{"n_layer": 17, "d_model": 256, "n_head": 4, "n_kv_head": 4, "head_dim": 64, "d_mlp": 1024, "vocab_size": 1244, "activation": "gelu", "norm": "layernorm", "norm_place": "pre", "norm_eps": 1e-05, "positions": "rope", "rope_base": 1000000.0, "rope_fraction": 0.25, "qk_norm": false, "attn_scale": 0.125, "bias": "all", "tie_embeddings": false, "parallel_block": false, "init": "normal", "init_std_qkv": 0.04, "init_std_o": 0.04, "init_std_up": 0.04, "init_std_down": 0.0, "optimizer": "muon_variant", "lr": 0.00923, "lr_mult_up": 1.47, "beta1": 0.93, "lr_head": 0.00747, "grad_clip": 0.5, "warmup_steps": 200, "schedule": "wsd", "decay_fraction": 0.62, "decay_shape": "pow", "final_lr_fraction": 0.1, "batch_tokens": 65536, "seq_len": 256, "doc_mask": true, "train_tokens": 471300000, "steps": 7192, "dataset": "wikipedia_en"}
MLP neurons of a small language model. Each row is named by its layer, matrix (up: input weights) and neuron, and shows model dimensions 0-95. Each number is 128 + 32 x the weight over its row's rms, rounded and kept within 0 to 255.
Before each neuron's rows, "fires on" lists the tokens most often at its 100 highest values on Wikipedia text that the model never trained on; "fires after" lists the tokens most often just before its 100 highest values on Wikipedia text that the model never trained on. A number after a token or word is its count.

fires on: "-" 58, "and" 13, "ing" 11, "." 8
fires after: "Al" 37, "b" 11, "al" 9, "k" 7, "il" 4, "br" 4
L8.up335 [136 114 152 101 127 132  58 123 131  92 149 171 102 105 145  87 126  84 135 120 138  88 164  64 200 110 115 170 134  93  82 199  53  97  78 154 145 160 110 143 157 174 113 120 134 176 171  85 138 110  92 146  22  88  89  96 175 146 137 134 128 171  67 106 136 132 120  92  57 120 132 188  99 161  44 166  81  88 106  98 164 156 104 107  77 132 163 115 106 104 141 196 125 131 169 151]

fires on: "is" 14, "up" 8, "com" 8, "vis" 8, "z" 7, "e" 7
fires after: "rec" 13, "in" 9, "di" 9, "c" 8, "ev" 6, "dec" 5
L8.up48 [119  91 157 149 169 106  95 143 156 161  54 105 107 143 155 143 172 207 117 198 124 142 144 145 142 137 138  81 113 120 103 122 164 149 119 172 132 132 159 119 114 111 148 149 163  88 165 111 110 145 119 164 122 173 144 120 163 140  95 149 142 101 137 109 136 105 126 188 149 170 205 144  93 179 160 119 179  89  64 139  95 125 139 146 101 145 119  78 105 146 130 118 142 200 112 144]

fires on: "n" 27, "in" 10, "and" 6, "8 " 5, "int" 4
fires after: "An" 11, "O" 11, "Ch" 10, "201" 9, "Am" 8, "ch" 5
L6.up191 [ 99 152 134 144 140 112  74 121 143  90 111 126 148 164 183 142 201 173  89 192 152 105 114 124 148 115 142  86 134 143 109  95 104 103 113 173  82  96  47 106 157 110 161 164 115 139 116  81 136 182 123 131 123 148 134 185  93  84 141 105 172 119 121 137  84 165 162 152  98 131  92 112 112 160 121  33 102 108 161 124 165  80  55 150 142 111 123 125  88 140 159 200 140 135  93 141]

fires on: "at" 22, "201" 16, "u" 15, "9" 13, "h" 7, "199" 5
fires after: ", " 22, "p" 12, "f" 10, "ex" 9, "l" 7, "us" 6
L8.up174 [139 116 132  76 164 108 101  99 152  99  94 143  90 126  88 117 122 143 180 100 142 129 104 172 182 125  61 106 164 137  78 116 125 168 103  85 135 104 150 123 124 172 155 134 106 107 122 138 135  12  88 139 177 132  90 123 121  52 192 143 152  93 116 175 153 150 145  75 175 140 112 150 157 136 124  79 164 103 141 124  62 113 151 182 111 149  90 145 116  72 140 108 121 142 125 146]

fires on: "ou" 22, "ub" 19, "vis" 13, "was " 9, "as" 7, "q" 5
fires after: "s" 17, ") " 12, "B" 9, "S" 9, "Y" 6
L2.up1001 [ 86  40 130 165  99 157 126 156  94 134  90 121 123  98 139 176 161 118 122 139 127 126  96 144  81 102 132 132 114 111 123 101 124 148  87 127 106  85 146  99 132 114 143 237 142  85 210 142 105 134 126 163 163 121 139 208 167 148 130 168 130 145 136 129 181 145  92 139 181 161 155  76 168 114 120 133  60 110 139 125 133 122 139 133 121 129  75 141  62 163 132 127 153 131 105 138]

fires on: ". " 15, "rec" 13, "ong" 8, "o" 6, "er" 6, "ed" 6
fires after: "p" 19, "l" 13, "P" 10, "St" 7, "pl" 6, "ar" 5
L8.up366 [182 152 156 100 114 165 136 133 126 153 115 159 152 146 147 126 167 138 144 148 125  77 149  90 161 139  32 127 139 168 167  69 119 142 149 106 107 150 182  50 121 145 126  88 151 125 166  91 163 171 147 136 138 114  58  96  95 151  68 131  72 156 174  75 105 162 132  97 163 164 100  99 112 150 134 103 102 162 165 143 115 125 140 120  82 118 141 117 117 131 179 135 198  70 146 125]

fires on: "w" 14, "l" 12, "j" 11, "k" 9, "th" 9, "h" 6
fires after: "on" 13, "o" 9, "in" 9, "s" 8, "en" 6, "re" 6
L6.up718 [140 147 125 110 136  93 134  92 123 172 126  87  35 108 103 231 146 136 122 144 123  71 143 218 111 114 129  85 101 118 161 137 145 135 117 148 156 145 110 133 128 173 141 154  93 149 111 165 110  94 136 128  88  99 130 140 116 114 109 147 161 107 115 154 134 134 141 149 212  82 104 133 155 140 138 164 142 123 117 125 150 169 116 196 108  74 120 109  74 117 145  91  49 138 141 102]

fires on: "ain" 31, "ood" 17, "ro" 11, "eb" 7, "ell" 6
fires after: "w" 27, "g" 8, "W" 7, "S" 7, "ri" 5, "T" 5
L3.up439 [121  86 134 171 107 124  98 117 118  83 137 122 117  82  82  45 151 186  89  72 146  83 148 113 156 125 116  85  98 141 122 121 131 120 142 146 161 119 136 171 116 108  97 101 194 131 148 172 108 147 104 162 108 141 125 117 151 171 118 122 109 126 143  57 134 121 120 124  77 109 156 115  57 138 127 106 177 102 147  89 130 133 137 173 177 137 117 152 137 120 117  84 101 157 170 145]

fires on: "th" 34, ": " 12, "in" 10, "of " 5, "h" 4, "ever" 4
fires after: "al" 18, "Al" 14, "o" 12, "Ch" 10, ")" 6
L6.up388 [129  94 123 147  79 135  99  88 120 135 104 113 113 127 122  75 112 139 138 111 150 145 180 135 102 141 120 128 187 125 139 130 101  80 158  81 147 174 132 134  93  67 148 120 100 144 171 144 160 144 129 165  57 144  63 121  90 124 121 131 172 116  87 179 104 107 174 101 151 154 125  64 157 134  81 129 141 138  93 137 109 137 151 157 135 153 144 184  91 120 121 179 137 125 134 171]

fires on: "\n\n" 78, ": " 6, "comm" 5, "ed" 4
fires after: "." 59, "|" 5, "==" 5, "end" 4
L8.up836 [135 136 207  62  71 119 135 151  95  91 120 136 111  87 188  49 158  84 204  89 159 139 128 123 130 167 112  74 151  95 121  68 126 138 111 143 150 102 152 110 131 113 103  79 102 102 155 131 133 139 139 187 113 122  84 122 157 128 113 126 160 163 132  54 122 144 112 158 130 108 181 150 114 149  88 144 147  63 110 148 139  91 127  83 119 103 161 144 140 132 154 140 109 131 186  76]

fires on: "st " 13, "d " 11, "s " 10, "ond " 9, "first " 9, "t " 7
fires after: "ir" 24, "A" 10, "ec" 9, "ex" 7, "the " 6
L7.up55 [149 102 111 122 106 114 157 117 109 146 126  96 129 125 113  75 100 147 149 120  84 163  78  97 161 124 109  69 140 161 110 120  78 190 109 119 134  78  73 128  77 109  83 156 127 135  63 148 128  89 173 102  82 132 105 130 107 109 183  99 172 143 140  83 216 108 101 119 143 140 148  74 175  99 160  86 131 123 130 138  99 169 122  79 150 156 165 135 158 201 115  92 102 124 139 119]

fires on: "al" 21, "- " 9, "vis" 8, "– " 7, "ou" 7, "q" 6
fires after: "re" 18, "s" 12, "\n" 8, "op" 7, "Re" 6
L3.up201 [176 138 117 159 123 146 113 106 126  98 132 136  85  99 105 111 137 184  79 146 124 138 107 155  98 168 162  83  91 133  88 139 142 132  90 195 134 157 153 108 126  86 120 200 109 135 141  97 164 120  86 143 155 129 134 146 105  74 104 156 125 136 115 108 147 138 125 146 136 173 146 166 157 163 107 166  85 116 182 131  89 172 161 149 138  63  85 161 114 127 117 126 171 122 127  64]

fires on: "ong" 28, "ong " 12, "un" 7, "por" 6
fires after: "s" 33, "S" 16, "p" 6, "in" 4, "dr" 4
L8.up493 [105  99 164 140  94 107 135  90 113 119 129 132 132  69 118 125 139  84  55 209  77 143 168 103 177 159 161  96 128 176 118 158 150 141  98 111  83 136 111  65  69 204  99 185 111 130 108 173 181  80 112  80  98 163 140 163 135 113 118 135 135 142 135 150 160 104 111 138 174  72  92 103 106  75  26  78  94 171 114 124 180 140 105 177 115 101  18 133 134 160 179 164 112 121 131 133]

fires on: "202" 42, "201" 20, "200" 15, "197" 12, "199" 7
fires after: "(" 20, "| " 14, ", " 9, "in " 9, "–" 7, "the " 5
L2.up100 [132 101 148 142 106 147  87 107 142  99  78 103 152 161 172 140  92 155 162 130 112 151 207  92 104  85 130 129 110 137 153  86 126 169 219 105  69 113 117 108 111 110 125 137 112 155 157  78 199 156 108 114 135 113 178 131 103 147 175 130 151 110  81 136 119 109 161  95 132 150 114 113 164 136 161 111  68 154 107 181  99 166 186 168 144 112 107 164 115 132 186 124 115 148 139 123]

fires on: "il" 33, "am" 26, "al" 14, "ap" 8, "aj" 8
fires after: "gr" 17, "F" 13, "re" 12, "Ph" 12, "m" 10, "ex" 8
L3.up889 [189 110 109 119 119 117 106 159 128 138 153 103 141  85 137 105  34 201 129 131 212 201 148 179 158 123 157 135 124 166  98  93 144 140 157  93 182  91 172 146 117 116 142 108 109 127 166 151 149 116 151  40 105  91 148  91 109 158 161 118 168 119  94 111 146  22 154 110 119 110  95 112 156 157 156 124 119 121 131 154 148 122 110  91 129 123 115 156  69 108  74  89 146 106 163 154]

fires on: "or" 14, "ar" 13, "et" 11, "li" 10, "y" 8, "ir" 8
fires after: "c" 21, "m" 13, "l" 11, "M" 7, "ec" 5
L10.up550 [161 153 164 136  96 110 132 112  67  61 140  80 155 149 125 133 143 143 147 185 127 160  99 119 126  81 140 135 128 149  98  85 146 120 117  69 103 158 201 128 119 109  89  94  92 137  97 119 114 119 136 136 165 133  94  77 168 138 155 104 148 114 136 129  93  86 138 146 117 106  85 113 141 131 181 113 157 122  83 106  94 131 166 121 102 117 170 109 102 103 120 144  98  80 156 142]

fires on: "pre" 11, "it" 10, "u" 10, "ubl" 9, "ec" 8, "emb" 8
fires after: "B" 19, "P" 18, "M" 5, "n" 5, "m" 4, "which " 4
L2.up686 [104 107 183  97 141 165 145 138 109  98 136 133 104 170 106 133 116 165  84 140 143 106  99 139 116 174 141 151 150 118 122 142  82 129  89 154 149 107 124  48 104 144  90 136 171 176 121  77 109 103  91 154 153 135 134 144 199 139  79 173  96 163 123  91 137 142 133 125 188 157 167 130 143 140 102 119 138 160 113  95 130 169 129 122 158  71 140  80 187  96 149  95 122 129 137  73]

fires on: "re" 29, "et" 12, "l" 9, "d" 8, "ou" 6, "g" 5
fires after: "E" 15, "re" 13, "ti" 10, "i" 9, "Y" 6, "fi" 5
L6.up715 [109 118 116  67 125 109  96 143 104 146 127  89 117 156  95 129 131 155 144 118  79 122 130 218 134 106 125 101 196 125 158 122 129 104 166 127 132  96 127  93 202 171 141 193 122 106 163 181 150 144 113 125 161 207 133 134  64 148 141 135  73 123  76 177  99 106 121  85  89 132 114 134 101 127 142 129  96  84 159 152 142 128 142 106 126 144 166 124 128  59 105  71 101  66 145 131]

fires on: "h" 39, "ang" 7, "of " 7, "az" 6, "ec" 5
fires after: "L" 12, "l" 10, "el" 9, "e" 7, "le " 7, "Bl" 5
L10.up958 [117 186 120 127 194 111 185 170 138 148 143 128 100 146 128 103 146 116 162 150 153 155 150  96 191  83 142 114 114 138 137 166  94  96 147 104 142 165  35 103 169 183 109 108 122  89 131 166 136  79 133 115 105 154 154 117 136 108 140  96  72 102 185 153 127 116 111 127 112 107 114 141 196  96 134  97 100 111 177 141 127 142 190 115 136 122 100  97 132 134 104 173 168  98 101 153]

fires on: "et" 24, "ou" 16, "our" 15, "iti" 10, "l" 4, "th" 4
fires after: "Y" 18, "in" 14, "oci" 12, "G" 7
L3.up595 [135 134 150 110 149 121  83 150 113 129  93 135 143  64  80 180 115 126 138  41  73 177 231 137 168 114 142 140 148 102 174 167 167 175 141 172 176 104 146 123 155 178  71 188  55 149 140 192 106 158 107 133 139 100 161 127 101 125 200 168 136 238 147 157 137 113 139  78  59 172 126 109 132 200 182 169 132 165 125 127 169 189 127 181 179 112 167 135 135 130  92 153  87  86 111 156]

fires on: "c" 33, "ang" 10, "id" 9, "di" 9, "ov" 8, "qu" 5
fires after: "E" 12, "ev" 10, "W" 10, "re" 10, "un" 6, "S" 5
L6.up410 [132 122 148 117 167 141  99 167 197 139 169 108 111 182 127 133 154 136 165 140 174 101  89  81 112 118 109  79  87 177 105 134 107 117 156 110  94 151 133  53 123 119  82 121  98 170 182 102 123 167 134 143 122 152 152 135  91 121 172 125 137 116 145  90 163 110 131 111 114 161 121 114 152 124 173 162  85 136 143 145 108 127 108 136 161 150 141 144 114  77 155 142  94 154  89 125]

fires on: "bro" 19, "ro" 13, "ap" 11, "duc" 11, "ac" 9, "is" 8
fires after: "re" 33, "B" 11, "St" 5, "sh" 5, "le" 4
L3.up673 [108 132  95 126 164  82 134  94 131 178 163 133 128  77 152  74  90  68  92  82 101 128 119 112 104 141 120 125 147 163 199  93 151 122 110  51 118 151 152 140 127 204  91 121 133 109 134 134 179  99 128  70 174 184 111 185 133  80 116 108 106  83 124 145 143 127  69 149 139 137  98 138 120 119 192 165 100 165 118 140  73  62 103  99 124 110 108 108 128  88 109 137 124  98 142 144]

fires on: "Can" 23, "ut" 19, "201" 15, "202" 10, "ord" 10, "om" 4
fires after: "| " 15, "- " 8, "(" 8, "c" 8, "a" 6, "comp" 6
L2.up129 [134 157 123 180  78 198  98  89 127 132  85  96 136  99 114 114 109 120 156 139  57 135 120  36 125 110 100 110 145  60 220 117 143 126 160 108 158  95  96 151 110 109 121 140 126 121 158 119 122 200 116 146  95 109  66 125 119 135 147 172 154 123  86 140 191  90 184  87 171 111 140 134 113 119 185 104 148 160 126 158 102 103 168 206  88 115  98 176 156  88 146  82 154  83 118 157]

fires on: "er" 33, "ad" 22, "n" 14, "from " 12, "il" 6
fires after: "M" 25, "m" 15, "av" 9, "em" 8
L10.up196 [109 144  84 105 119 123 123  94 140 151  70 165 137  83 127 134 153 115 113  90 160 113  92 123 101 150  65 150 111 128 114  80 126 112 149 124  81  70 130  63 177 167 197 145 108 126 102 151 142  89 201 105  95 120 220 120  81 157  61 123 121 121 112 161 133 130 129  56 116 187 134 124 124 156 151 117 122 137 158 130 121 172 127  99 156 118  85 160 108 148 108 146 160 124 147 133]